Weights of a small transformer language model.
Architecture: rotary positions, no biases in attention or MLP.
Training: a variant of Adam for these matrices, 868M tokens.
MLP neurons of a small language model. Each row is named by its layer, matrix (gate and up: input weights; down: output weights) and neuron, and shows model dimensions 16-143. Each number is 128 + 24 x the weight over its row's rms, rounded and kept within 0 to 255. Numbers have three digits each. A neuron's up and down rows have the sign that makes its largest values positive.
After each neuron's rows, "fires on" lists the tokens most often at its 100 highest values on Wikipedia text that the model never trained on. A number after a token or word is its count.

L5.gate667:169154141134086147129129137127108132167122076059177135136153137136108157121118121095137152144129129171143075109112113122121084128084124152076138085124171118128117113111090086106125123133129138144120129180126182145135125126100098123103126092126158140127145102092124128119085128107148129094142089163125149123118143115087100075116115143138102102133129090117148094101115120140107111115108
L5.up667:097119154157102114124122082143142191149115116110137136172106160156129117133104128108128131140180109137079119115125140154177157128183121162109172131154115185113140131140129158105094128123137156121130160130112124115174136096106149121125103127129116127124190130081123146137123142113102149144153132109119103157117131133116119099109152145114125161155119122091158161140150111089121098166134
L5.down667:107095161155099082112099110112150171148101116129136134140127127154111139135107080125098148119143097088084173121158143150124181137131098137130123146141076177100131141121147134126142107097127140121120142064141177137084139114140114119132110146121132148108147134118152131142104120135152105173189118152104094151135111161129107126135131135141104176150142117141170101130123137088155108122136
fires on: "Votes " 14, "a" 11, "d" 8, "ta" 7, "are" 5, "Ta" 5

L5.gate626:092093119135117124083171138148132124096118117129148080132113117138118097112119100136126102078122153109081141123176169126118126092148074164097111119133091154152104167091116141126158127118119119108132117136135112113143075087092128153102133052116163147124116142106146113140108132128150104148129125120138141142166151138141155128144139131096116123095104158129127090141145159112161162127143
L5.up626:148148138139126105117115134083149140129110126137151137078129141145176125134150199115117102105166096111105168108120115160156149110151123122166136119149161146140095132121119153085138105165166119137131092115142155156125129111116111090124124159136128131162148138137105069131126134073112099153129139134117126119120106159152178136159147150121167159114137133142108120131153093164146125103151
L5.down626:071129124132113114165080084110143106132142094146148135108164190142137156127099159133147114142137122055156114132129091161109105162143154104144156109119154128128112123097161142125123104095151120161130141092121096138104156186159136142117178139148117155102139130122152141142119089105115147154168141115097098132128073171122134140144090154116151156139071121152136115134105132108121121066120
fires on: "Al" 17, "later" 11, "or" 10, "BA" 9, "| " 7, "and" 5

L5.gate207:157095097159143097119077149142125147150114129121146107109115157093142064141109116155137125120115127166108097155082163096128129121120130131159134148138096128138131129165096132134123142142118097143200116139159144108152127107083127121137129129160135161111136142175156112095131145139149134126149133072128118108129124115148119117137123140149128097123089133135139112116105098173153142139131
L5.up207:169109120083125138147140137153110148118140150093131160159122155100120097105175089144172123109137128149120135175119108128118162137114114132137108072140110127134110176123147158099103124136144116099135078158179138137147125137080182130089135165148100078147143161116131172115124143117150146132110109093087141136120146123123116130138127128083075143123141127123134112124131118151152135120058
L5.down207:107111102154138110106107116107154112147121104166126108126090101125146048112113150122123116112121115161082145120102135107125080133116115146116149137150099141149137128124080165149132126145104144130162165128125145137116127132197094107154118112119148151121123124137166092145118128162137135138132136078153108093138179132139118103119102143113118106104144163117110134142120137126168090118126
fires on: "(" 54, "; " 20, "| " 6, "– " 4, "- " 4

L5.gate314:135094155148139102119157099114133137102108116087099140124144115143158131159115146148053149119122123126146099102104144137111160161123154155128135134127122101143148108133148158127140131105153087108116167142117156093106161161123131150109137095069159149152110118154114141105135113103108130113116142101119126076137151101106111141145118141114131083125170157153151191150161171157132097104154
L5.up314:111112128167129094149101086116085116114116100121077080113140080125064124128095119108114128134102155123088130135167128151149137134081136146124120094130096095114132148153106107086133109114132111065131107142102117099130145113103152121129139142139159181152103074145109143158151171126101159134130093146122158143155132148150133114111086104149123147153112101117131149146099140090141151172147
L5.down314:119121106141135143120136138122127148135108180090150144146109167112147111156149118123114141142128087118201170110134130088155157125171114098162151111121155187156138117124157144126102135123103091182117113087145137126143124130149115136130102165169120072101114153131127098123098099114150150112113125086120149143110105121144112168117167134091151153133151139132124112114152132159116104122109
fires on: "-" 21, "j" 13, "he " 11, "He " 8, "who " 5, "'" 5

L5.gate727:150189095091092078123180137131106125136126131138113087093174074169137121104158126131151109104156121079108110122133135107144130125106114130140122100177103139118118072138132128117128132129134104091124093137174132147142148135146099098125133107137121140099124095126097130134132081093144136099119116132120135116134139124143110169139172131155128121121167146129114139089128177118106092155113
L5.up727:138158133086126151179151135091113138166084126137139090145177134142121117108141088115103083080087136124100143111125178112128160108131156124127142103125129114111159117158151141159117170125147138149162113108135138141135113124084123141163100155118154143111145146120066125150124090089092163152120159119089136124113098191180132183079133127154137121135130092099140131126126135117129124126128
L5.down727:130165104105126092129134137130166136119098081118112158095125138097156121156206153138143183162125129142099111114118129120122135156153106096114146154140121142081117134149180109157155110083120114152088091172103116123160131123097141115120103090106100098139163134159072154164112090101136133164115086100135133128120109185155127161080123138119110121141153115136159125154115101109100131119091
fires on: "comp" 22, "l" 11, "BA" 10, "MI" 7, "Opp" 4

L5.gate741:128093135103076125145149110199082117144160118130112115158086144106177127139108134165130114109128122120138131112141139168134136114150136144110100105177111095114121110079143124133111144093191105135123141176135160128167131172105143147134130138131121103116175208120148153075134124163145118142127091131105124189104146164119116109143114131124108123117136148119141118139135136111129155127103
L5.up741:130113142140126101143109126135121129114109114126172105163087120128175130142138067096109161128137086091143145130116141126170087083121147154119103139132114123123076133090110110158136153100140096142152130123127157124091138116118134093142160158105138136119162141133082146132115184130110166123161135114130129132106140158137107102113098152139106145166130161144108163104095129124121160102124
L5.down741:102154113166146134134143155148112102144145153117134137143113159137138034146101118134156126132133122120145077123098114152137136158121174119134105108204158108110139116136134107107124158094114096150116161117108164099104110123120145127111136101102098149178078105133160131148075108129120118139129110102130139146113117159086119113141086121130126087073091150099125131113142145126122157116120
fires on: "." 42, "| " 14, "; " 11, "–" 7, "Native " 5

L5.gate192:156115115121133117110142113126128105129111141122126173166094149123146167100096104096106149077122129152132150130102123106113105142162122084141132114101131094094149147098098108150125160136163116109138145126100148125127149136145129143111130091136153150134128151118122146152103106102106137133117093147125139138096074090133132157095161148139110163130112096167157114109085129177129155147143
L5.up192:166111144146140144114157122092119147128119118169175136144125103118144093126139162121157144143125100128128157114117079099127145124152134112164105123100166145067104179099150090106139134113135101108140136153163145126129136166112169126111109140147148110134072143095155145148099148070080082116145121102075122154119100182129149111138084119142128128147146096092105151135136133156126111107128
L5.down192:123129118122103110116110156123098090131130086133131120126149144125082163168114123142114119099107158111130069117137170122098168075114162125090147123135127129152099128154159124161139139148100137138115111137132109139120118127106104130127138132139100142114135118152157106131128134108145149107144115136172140119127000135103120126084136123111161124115135130103138139117146105125148153122111
fires on: "A" 41, "K" 12, "C" 7, "M" 5, "Q" 5, "al" 4

L5.gate383:151132138121118133149162078105098130111140173129135133151131124128127120127152092121139129097128149152127120134128127141083106143122085118122095115197145111152095105170091113160100118142144117147121101153142142112148154107138109096179137154150140138138139126154155145122134173107110111123132119122088133097087173105102075129142131162120141133142107141182133113128089132131161110148123
L5.up383:172127159156146138122172134110093145087134135146135101155119125117127094140159125127136152157138100129098129102110140159126078124107105112111122107146147157105139123089101116161134153193140140179135103119080114147126138164121105096098119154131132113116105132139131131087138131126074153094123104147122141178118112132118094143102130188141179164136125181129078151107117100170094091130162
L5.down383:167149091140096147110148139100152110105104102126126100122110107117153074133116129111148158156141172092083144126121140140147136112090094143106129128122145150079138138100145133128141174156120146103141155120069121140127079141141117103137155140098143107120140109129105159123128111107126126113124123152090138169133171121157128106082153118129165112120130170132128116100137130158106112121118
fires on: "." 67, "ug" 7

L5.gate693:140136146130123160110116126138143099123162144153154121118161133154143084132168104143174126101167143116132112122154160120128107154132129119151100097115144105164105097162162121105116150098052156134158073134094126149118131156082169121185114123104108148095109129122167109102118125130157143100114081140107149145123124121097110109167107172098085124160131118141113147118102124137167089132113
L5.up693:165121116107143103134142120100143087138075138114109134107103101111111148123165117108159128095093136116160125133131111170167140076106140138201102129118093140127174139158133117130106131101133149155109142104124179104152146148087143099127115109135138118113147163157111155125156137150155137150169145125108158095096122077137090116114093111146114097145079147112152125148122159132132114115143
L5.down693:134151113124126079113149146118138121143137110137086125118112144117125181130161138130140119091105143115140147092141131111124099151144142073162124130117169095098117080137123162135119127142138127092101131151076107092138148166101137120129143137131131149155150129154123124075163134135121176137138149148131125117098121143130088108161061151135126175151173114141128105150098137125156087107139
fires on: "L" 33, "en" 22, "l" 18

L5.gate878:155122122109160119106124143146126145144154150117150150131124178124136130121159127165107147152134083142096141142111120125136162126121127101141166122163173073140183132176098115099156085106138134087130128135078132089150135141121138113142152074139102092126140166091156139099097122114120117136118112116138105099110126105125135147132137112100082155069113108138171092136153128112120141147117
L5.up878:102160139101094122069125115159117103125147149093140076117086178088129134134155182082142066139125109096115122180112129125091134128110152137169133126155148114135145120117111124147127102126138145156135133099128101138144113151130120135129125100120115107147134168102165116088139157139128142128144135138135125156149120140167155140133167114138116111118134077122159159142142104149113165111133
L5.down878:102137126142115154109109121134136123143148200153173123144106141141130168175134155134137124119155122095097101145132095128140093120111109121145111111138116123110132089147136136182148130123136092122118135143104137150136113167153131133068158114132150094094127139123114095162129139166099104100125133153113159115185069136108137138121128118121097142131130136121121171154111104129083169135151
fires on: "there " 27, "There " 17, ", " 9, "You" 8, ") " 5, "Ben" 4

L5.gate841:118132115156103093125112077132124140131114102150095122115174106116099145137104097165183094120090161118137165168143107115134133104131136135119163106085146109143089106108107128097107161127124165110157088165187139146137133134157153108118125090125168086137144155101101160113147106135115109123120126155126115075092155092134131160165109140096087175082162135150085115104171113159151134152127
L5.up841:112166124138119105140122101109106133108103134076133146144116072138146105123101095115119122134154136153086178164133144122153121102141115099156119114135123098130101154118112147124103146083139126156113117136150131151156144125094124105094169170136118149130129118185153129159086141146122086131126122161154159101134144119093152098119143120125109134148095102158136125089146101167148164116149
L5.down841:116162135169150141128123125111131121159137098114121105134123099143141085091102141150124114101122098142122128136146142101130141092153131114128166118131153171155120150115120153115105121131099110117135130183182126152133142100125145129177113099126123104152086134123077159096138115125154124134107186142130131073119159127122121162131115157143135180097157138147082124111183135178150149189115
fires on: "of " 19, "ar" 18, "al" 13, "or" 6, "le" 5, "United " 5

L5.gate434:162121129145106135150126120161157152131140141089085112148169106126114114137126100166151096117122130123142124139121140157124139177130069075122163116144138079126134130141131154111112171134149151136110136158128111124130137130142140103134169145136172128143129115089156110156139109116174107128125072132133088100117160064155139140145127136135140162094096100199086102130119104149132114164153
L5.up434:122148110115086133086109114120084113094105097137099092144122084132133130149138135091110101124141186125099112136145169092126115131123126121143115130107104136085124108131098122112124159123122107103112101129151118127086068102165159151164122058171134110167114104126139109112109132118171144157134130120155160113128120090089109156131121098080136113141129133118127174144131095107134173143161
L5.down434:157142102133115103103083112101127131144117129182099151096160092109140092117146132107139148115125125147093110122154164139133126156129131121165077142075137136124116105132126166112121133162156117116147107161109104152099095157143154159133127090113127144124142146134149132115109147121105158132132151105166135123134121134131113174140106102059131109140094120112125087121060104130167154111128
fires on: ". " 39, ", " 32, "that " 8

L5.gate890:144107142142101125127127096169169115100147122149106144116137090102118136090086115129112157145118162122119128132108132116103122119090157120149125119142137106069115154089097124101144101149117161166147087139120161108103119099101115100156152112142143081126127110117161164135134146147141122121115098129091113126095121120095122127169112134136088131117088128115177104168103097107121159118165
L5.up890:142136119094101148123167113150102118114136137113145150136146115101161121170109105162132173094115140138116127136123121096147185086121142096129132082151130115142137129108159146088137172145136106185107135134112197063159110106148161123161166102121155116115138113110129108166094143149132095110099105104099195128118118068114157118137141138134091103127121104121167089102099109139112119122146
L5.down890:083107114104162112137109090157136140137140146104156117110109133090147074108100103123149128105137141103169137132141108118105112110118145131146138127171145136126124153132099114098088105160142132175133141129132108126111132125110130139148152112115130114175149107092192110152154158126151155090143141085147095094094121115118164116143080093131107130106099124131171109157106133093127111116139
fires on: "On " 34, "on " 29, "– " 14, "born " 9, "| " 7

L5.gate245:088137139136124118106153084095166125096158144108141101119068141096172150158150110148144137107135125124151157154086169126130130122130136107165122108108128164209140117122146131167136132054147134117153139124153163127096115090101122102094121102152092095130089154174118134161114118121154135091074140141107167108129125149135090135145147172159117117140121134118128124152123126132126143133116
L5.up245:143128130163127125097163141112123151104136140083069121147081102123117151111126121120162163136119125160137152126106156109158137163111097102129141105106115183112125094132109137092132090093138098151122075119126130135141118158108134137122133145105121100134097110097100163113074120126119098104118109177113101152146130137149100162106163148135150094067189107126137112124124175154168143146174
L5.down245:118107156145114155141135115116095135164120116104136149139122157141134095183140147163143179118116171150183107134139099102127086109138146111093140107123166175158123127140145111095131126088129110136157165145165122121114148133131077098104131105119110108098152160090094131165150148101186133142105104118085156097111101146106126143133147112143127114170121130120170114182153106137095137126151
fires on: "bro" 18, "Wal" 17, "Bro" 8, "oo" 7, "El" 7

L5.gate20:131126150125151124130129107145117116160153120114142121108095101117108118105108133169157138117134122157097159148113146170137141152139088138140104081134136132126119160160099115164121098137151122154114086096082102088105146131087152134157146148135111076105122151107118100092078127104145155097095117201130150117149108105094168156167070086174124127125115142151134164160096143106134111099108
L5.up20:137141143106126132126090111138115153152094132138134141126124097154110143159107118113091142065129171136161074182184128122097113164088140111142155187106105139124118138109189095112163107091136127153134130116080078122153104111122127134107097105118152153106122175141130103114151127126153096124133114123099164119137110123147125112152118147176121104115119136098146150142112130163120156078091
L5.down20:091148154128129158099138137134107121124095108072145091109176128138101196167119128110107129141146092106185118149113150106117122102130144092126111144111144090130075105114113132094124154116133088130148119152104132106179146147111102142129119097118126127106103151134152144127171133113108128131120150096132129139151065096130114127113129141134126137129164132122171143106150103095132129099158
fires on: "Ad" 18, "L" 14, "Ph" 11, "cor" 8, "Bar" 7

L5.gate393:154090096144119118115140136119075108115114119126152125108086094124132130122171101110128137087138134123155128129075141110115157131141123141139120108132118131130169121120120128135108155138102101148118167134122115099110109159106132113153154180105154136125160093122127115157099094109163148131114124168095124139147142101119164115118147175140142105090128163114089115095085134173124136146167
L5.up393:104142106105139140139111101115122084168127183179128128087180166163106122115153094108108102138116117100132125132143104160154132137126107124114114115115139110107105133121081139108087112160146105086144095103116081129124059089149107152148067120132109123087120126091146117136128167091133115128141160128151107148161118128140123161131138106150140164095174145155114138175153117133122143090119
L5.down393:161119168137124138137089151159100150100110167106123148155139127148107172097154102126166139134096111152128115141135175123089109087135129121159148145110128099134165144129169113142085103127154130135111107084095158118115131133110122133117096192114141125169096147140116159140143159113149169124131168147090140149136141126147073140142147142139085121101091104128125116178112097129124043113149
fires on: "D" 40, "un" 37, "dis" 6, "not " 5, "Un" 4, "Succeeded " 4

L5.gate936:123119109133158147083110125146119135136097074112167138134126137149162105114122121124145164094114134097119161120142138117151155111125112090095120123154101111152134152138119089144096117138104114173137120148126168130129111141126107152176122124145131159149120114116147133140149113134196176095110087147093116166119120145103133109124148105116130129140134133116114143128131129159169144112107
L5.up936:129127147166142115087126089129130151162097099157162094112115126111084120114126139121136119074129161137085134129071163135155118134170156119102134120131087167080100100132159103135144148103149067154111138162116123155134130114146090156158140106148128162103137113118107149150122132145114128110141122125117107105150137097125167135111108158113147116109122118147109138129108113128078103125139
L5.down936:143130139113107161136174134115135162166094099119117130131125166124094163131160148085091140140139100119100114151144145156107130087142126100105098137062102154135158139144155129068111130114110085116119144169125107129137151174131147106212126144128128133111123111167147122114139161141092163132139109158124125155133082094114103146130145158142121120114118132091095194116136155151107138116126
fires on: "E" 50, "A" 12, "a" 8, "Ta" 8, "ta" 5

L5.gate760:101120179103131129166156135127137088135116104114121132124114136124125135134144095100138121103117084098144159163105098117131156137104136098089126114146116089133130144181102141117158129090135135122119111127106127088113120067080125117092128115123141117085151108089133120050151109137156139128091126144115109125068136131143142134110100109132129110086119110104093087151117162107122105110140
L5.up760:106161138119153123166130136161108147152135114060155136175134118186165131120104091128164157143110133131091110158134134140121169171137105091128132152143128103098115077126119151114103097134183139134122097127133185169095123114125113147091169150123113109153114088082107147139124094103130091121121088130142136110123136176085137129177136124092116110122173148133168151146182166090124140121120
L5.down760:113155124110111169145149127125120123076133151084122123118126127125120121118103108126138110133113120097097137165113121145103148094101140103113112095128117076149142108138152139153134119096190151111126102100059117116143115121121130134124130108084124066095129138164137111070168144145108110127078115095141129155098110121160149105131111158116123117123147117150105078151129132105121179102152
fires on: "Mar" 29, "Mer" 12, "mar" 11, "explo" 6, "mer" 5

L5.gate549:152131109139128116094126089106152108157153113106114118087136108150117151117136131119136125139123153137131139119109151156172154126179130100154117124140132133126114105121070118115113164115113108119121100141149119108140109193109153158156206132179160145118138106085111088131109151147123135121136094214152104092086155129150148084143125127136091124167118145153154134097158128180116110114117
L5.up549:143143109111139098139119110097116096109104168131124064121090150172181109130141136124144148103129141097102146142092102128156134140148092109099151123099115147150164104149102189114152133090121135129162097139143081148141117142152114103118073135154105121139108129069170107164167086139084096119122149155128121140144131129137132189125174126078107153103099111116122113130093133087127114127131
L5.down549:140165127152117109144115075163079095148107168106129131083084117166126170117090113146085147122132124076113138111131136122153106141132154108097141144138118177166164147125116147119140147068147127113154131165155138138121097115171134137134130119120151123114125116096145156144137138128104133109130123118132101138121139081130148127145138108148064141130120069118136135114125150129119126079112
fires on: "the " 85

L5.gate885:168144089153154096148148129123106155134135146113136144158134100113113171091101123111176135143128115182096121153141127121142146148106166125094097085127112095123135124103086122069078170135126112123112128130133184106096125144120085138125140142104155138144135097137113086156135144138080131128136138137098083117153130166111178115139106117113134127100145148148133141101150183147128139132113
L5.up885:134129112120136115096114118143151117134146073129140085150103175116108087111132131142131130119140138142091109100155129117169116153105139146124106105119181127088144106167151106110106130122088114151129100137119143104148132139120148130122137114135104109141138142108124104145164148118125136131112115112059087163085114145184142102157115137111142066108129080143120115169116120137098120137099
L5.down885:143144105137112130138161132127185133144154109114111168160118172162131167078141114147122142138147126137096116114165096159159141145123146132145142106119146111106103106113102137132145139074107146162126105105115124140077147150123140126095119134100129120142143128125105140141195166148142127109120164140096092109109115163109170114141115137167158088113137158140153124199153134143120125122150
fires on: "a " 67, "A " 10

L5.gate320:162151116108117101143114138118129145132167128124164124144147121158100132097143093192168177142115123154092128179133152116084102103166116108174115105132122115126149082131149111160133162119120161162142113138138148084125107157137139117152121146119150116172137158123107133098132132093114152158127124154158114142147163108149084114131141128122141159170123146161180119147131122136111189167124
L5.up320:112130093108132147146113124138117143084109142150077138082168157154110138133130095140141105088193170093094119156109126098150129152146146166140126133113095122109092133101118113166133101093125120134116110121137133098116143118137143128107100085165096115136115088146134121108130141132113149128130112161122146119129128152084124140157146137135151151141153087143086159154087107103144142137112
L5.down320:129151101156103128153143106093115142135126137145115157160132134092104095143136183115110092106135131102102121131084163121160134131124133161151139122130122097122094138114101155113159120084187100121114129135143129145117147110109137151119157084153111127104082116119130102132122098185143112133137134140076185105104135167094155115097087142152153091104166098110070140156141129130147109131128
fires on: "s" 24, "0" 15, "one " 8, "a " 6, "6" 4

L5.gate949:144144143143153115032132150162139114134114129126126124099139138121151133168122178155138128131108124090113139112111109115137147153171146127124188119101124119111134129164134126153133107183119161153178128127140157127147153106183150125139136089103167106119140171129159122143080118115174121110135118122123135125158104130119111110116120150134085122150146151085128136108100145134123118124141
L5.up949:117144094126186107145159132093108058171096170163087132141105092159118129073104124146164148155100181139133073107105096118119093119098113147152114119144081120133117133140102128093161163131144148101146125129135157150097098122126118100121133164111180181134152135105157137122094126118130112148142149143104130132101095169156137138187127185116147110140100136126132092099144161122142120139122
L5.down949:114141149156119133055105127178094152112145109114096145121126121093125171121137137087145101103097124109153108075147155132161149126152131132141147101107118137138119099138137114105157130145078136119134118088137128118118161130107143097137141149115143134156173135126152116122158125127120070124113135144175099140150075130127123129113123136093121125145129132090159107105102138091111109136167
fires on: "B" 17, "T" 16, "A" 16, "D" 7, "C" 5, "G" 5

L5.gate134:184156107174127099137132099151090090137101100147120115113146112096167170121166133115127139101146095150135113148118113118104135121134122143096131111092137137134135114092075103129157129102157111127117120125113139099123125154194142113115144167121099127127101146128136171153119131137135156122116095112143092144166120125128157085132124142156081160134154106088113164152130165136123162128124
L5.up134:085108124103125084114146110123139127131139111149145142118101100157099144167105170065122143138135112120113104113132140126139125143131130145147103103110107123096121121148126089115144136125117213130154137140103147135070123131138124111101154114103140128108089121076112110124150166131097127123114164097105160153131163154178092096105104111144116132140149112116135144110080170118110133166126
L5.down134:073143111131116147134127178131105131140142117116128161122074170157095088138117086152120157136127155087116158124079130111149152147142117089132126114135143148119141157121164140123146144141124125141142154155140121125128112169092103158132097106116135112123105120110161132077094120155147125124157147122072127138124112124156096189127133135127166118124099099148101143153100117078080107138159
fires on: "-" 54, "m " 10

L5.gate237:131104127103143168146152122113132135141163118112156159170141124125141115135119143151121162122146126162151127093108127120134130129156167150081137131090147101161116149155131139115167144110116112139146131153082111094189108149082140151148148092117131119131110094135130149098128141093087146091138095117115106099095123150107140141133115141156102123147135126168107190122144157149075115131114
L5.up237:100109120159069148124192114153147058090128144151121091138092137089117131141144151096166120101142095138136091092095136130158129112163136108100135137118120144127160091114141155107120110141102121132101122148093130121077140126114130139120121117148118115140136116113139153121118116138143122130159112124082110076125115150100169117136139135092136118090091123139146115128150130171139115163100
L5.down237:122153122085171114124093140083152172130144143094119176110151121168140146099114135115142136101170175145135166143138139125115095140126137146158129142113159093170121136129178110150126153166155138120127123125119106105125136088133129102133100127143123134162133129112117107128142139116094112134091166114125128178121160131133110150146107134151113169093104105120149138070147135102100142100165
fires on: "the " 28, "| " 26, ", " 13, "ch" 6, "an" 4

L5.gate736:140155115137124122137140160104129140143123132161094143174089143116110166155127121137143140118151086137148144098159123104145094134120148110113130109145165161146161129130073109160115140151144143133183160148125138141099149113126130115132153093082139144156134131105108109153134137116142105102114068144152146126147117142119128104121126134129109147144147114119118135146144117129149091143144
L5.up736:096127119110104079121112126117130092136152058130171118162141132158148126110120130139135149128124154093124128095103159169109101117127093096137109111115095100080167109122175120139169124148121120106136102154137111143095179092118169099148087108116156141144169164129124097142126130114125147097127121137118142176116110167120149110140136177137160124132136138133148124129120116126170167098160
L5.down736:121105086117125173166136131142145134085159093108106144068096119143144114115124112124120142102150156176141165109160143093125118148124105155130126122123133136139139110146135090147103151149153135118130149166123125121121139162136172118152133120120123140119078154151167123126159142090171104064114129107156105116130111136091165123171177084151137160154110122124154115148194126100133109175135
fires on: "M" 41, "rem" 11, "i" 10, "oli" 4, "ai" 4

L5.gate515:120103119130159117170107092108109148153159136133136128165130123101122152125134053133141153134129084137160147170090131157118116127141125119114104113182142127112151071131144113091086087152133122121114109151169181108089105122122133104160114137131123099158136107171162141137121115088108121122144092157130120130097164127143150131127166109149124181114157110139097138089153101127143137123114
L5.up515:111138130118120111105142103113108149106139135145119084161157156121156136087139083120133084157105160143150110073124124128122135135118139111147122117111103138154137145134132151091110121117118151132087104162144147094117118085124123141164122104140091112122124146140106107125121120187115128144129103105124134146097114173158128132135120127079090134105143107077117152105123089127128126118118
L5.down515:093106123104177129183140101071104108131162133120115148129127137138126180163082112149112109160103127150153144144107112134122147118083163092157144142113127178148104158095135130097094131113115131135118119131131150123113154101125166111119110082074131156138105120099119129141129115133120128118134141174129168136129154128138130151147126112080126158090114116114132170147136119170103129102119
fires on: "met" 12, "et" 10, "cent" 10, "omet" 7, "ind" 6, "Pet" 6

L5.gate714:144116186116181087146146137117114151117141094114178149138171158076079150119117148170139165132123103113064142143129152131123126130083093108122124134150080132127116125170111131087141120108135146129101088123155162140147101108081138125110141140117109079067159162173131118134114115153171150132134130147120144134116152114113118181086146155142109123102112144134108102079106136103135103092110
L5.up714:139157168102124163129101145128097113136149126112131134138156137133085170119156128120149077089108088102138152122121162092117130133089105148147120110157167111142114121159108139142166165128132124121118115135109107072131123107159145141119098101112095107127092129159125179167147093144145136113152146161128128100141132117092121127161102166175152120145129131165130140105126124141158106119106
L5.down714:111129086134107087172126132091151151148130139134064156144094130143115122124184106103111147118126141131109137112104080136165177108178107147148135142099099154141143149094129141105088132112139098081137119137114096116119107127110141135104116141136146142144129097084167159091151098151123185121116104084092091123148132150092149104114100126138101153121091124133101125180103116126135118128135
fires on: "protec" 13, "produc" 10, "develop" 7, "process" 7, "design" 7, "promot" 7

L5.gate258:148112149111147118109162089159143127153103163131127143159130126137132132093144132105132127112115126187121108141162117106131088115124136121128079114157118112198163119159098090130109168119102079155115104143111136134161139131135113129148131123100113128107112114117159104113178159158108167115120141131114117121151141141131133095125149105172086094120139156189141155095141141107172110095122
L5.up258:131128158156124122140118133144121108121109112115108143125155137092166089094118149098100121129117133133166137138127155083121114145099079098117133140077147071127135120112130135157137177118093154119089151126116134168121129165104148179161150079116143119164129117160103152117133144114119127136150140132123139114153111143099136163113141137150122149160095100120113157152152124120157122113118
L5.down258:085103095143144134147076161103118086138107151102075136120124125124122163136126143161094155170123093134138136098100106150122116113129165156128099104102104123125128196124146102110197115132144195136098117184121113114123119124146136138138095115151131127116126166171142167123128141100115109116163124158114123148105188102146118127161150149114112086140097131104174143124097111118111141114117
fires on: "." 45, "per" 20, "0 " 8, "on" 7

L5.gate308:116132107114114075145133094134163113144124104098112118118149106128099138149059095169148129121122131150150088149080138109171142153139136132159137129149137116148127148119109134093111174137128147118148111141187129138140127149147131158141124146132153150164120115106149122135139114120138104159090128176115127112132159110102145135124152150131114124123146172164118080103123073121096171095083
L5.up308:138179187125138111143149106141130157140120133125131120095151127196127115101132135123147113125128120107132123086102143113127157107087118106129085126142138140164135176106084150120115173116102161098101110136147147111114129139080135139161130151147133160137134146153118141105195155132065113112102132156104126150077124099090121135137144134097126146116154143118125091116107151117159079141146
L5.down308:139153101148148139137148123130119118125120154123159088103124094161115104148123137154123092130078139150139127126110174090097106141091126099151150124153159134116105105149151133151150124167125146143093105177117139157100129075126102166168119127110124118109128114098146153132154145142099129077154116105130122153126105091138146120158111166103138133108123136077125139124123131135134082160092
fires on: "of " 65, "ap" 5

L5.gate146:189111143173111124145151146102103114154132154125130137144129158168116121076150126149163119106087124173066107146150170118142133152150144112109109100127096123126109148145148144124129168150145123140118101111117141114130105115132128158185116121115127139136162115139139101128152113140097109124116092090131126143112126123150164130174090108121141071146099115156156110108205117093132136100114
L5.up146:147112122151101140126120127111158140155100138142088086121148131119114114151081158126123146156151112097139104111118144076107146137165121131099083141100127101165137121107130127137121107145119134130115123080110173121119125081120113206137086147082160141158118100115152112073046146151108122127155098091160121156104125123131113121092121153127172129096157093119098177133130119161090129138106
L5.down146:111144180114126194160097122124154152150143119118140127160133153134126054186122108104136114148128120135086122132133132142123129128131126111123091111084145102076153126109127130103100137063151099174128133147115138140113109118144156158130102100141174108136158142095158143101124138143182121108143117125157121161149075096157136128124118174131150133126151109109080152154141114174155131123153
fires on: "at " 56, "0" 6, "North " 6, "West " 5, "/" 4

L5.gate560:154128102162130101114131142170106135130137145138141135147137137115108142069120109157116128089166196131113123120142141138167143120156120102133087097134171157136143133158076126158152100121109087150118074159113141108113075108131136138132122125079124119150164156147081123113135132090166153108114141143132135077097188145138087130143090148076159068105135167132149139137118126140145161108115
L5.up560:129122092159137097126096156180154108113111158114166084203105102157119105139092149093090124150103154120113165092121134133158139140105109138168119115174142128139139150127102147088132120160122110138104125131154195118105116150140113132150116140119124109114090106142116145115158129101132150116175080108132056131139108143108126120117145139111131116106133130095126126117137119107142131125079
L5.down560:143122130153147121154141152106118126132122119150110103142114117130088112086110126121108138107157152127084153140157161121128118153117169108148112113129135125142078121122073128144130099110103156112111119137130166143094089146148113121116141157106165097123126151175118135123130143067138125118135177142164127108070190180113124089175131127094141097099146134097144123145124138138149139108139
fires on: "a " 95, "A " 5

L5.gate448:122141121132168145150180093142114200164141133139124148136128159096153164098144154169151139149169104132114108096123088092133132082102110131161107148154142091111103105135142109169124121140128146112109115138129150098105095151129115095141123139114099154132153176141100115131130134149151122095124102149091146067121149131120116111161096130082119134152109181163126130139130133140121127126124
L5.up448:097110149080121158170140118153122141118060091154146091171115135150153145146142131157127181162087134136156143128088135137166114094111125157103108137120157087138143120116115137137148118145120090125112149096164152120122136168145155140110116091098087137171122135131096152133152084164161187134125131114118168101103146085118101152114121179144113132123150165164144116085147126135134136128092
L5.down448:114092111130105130113139136118108132109125129137092169121140115113118071103127111123105137112147151104125145115146115153128150135128100104123124077113121090129106102132111103102124111110131173119119108110102151123086125153109145137128120195111111119138123118159140150127128102097059143133144113111149090132134097143116138129178127139107098111130127142128135085116128081126107135108134
fires on: "ac" 27, "Ac" 10, "Cre" 6, "oc" 5, ", " 5, "St" 4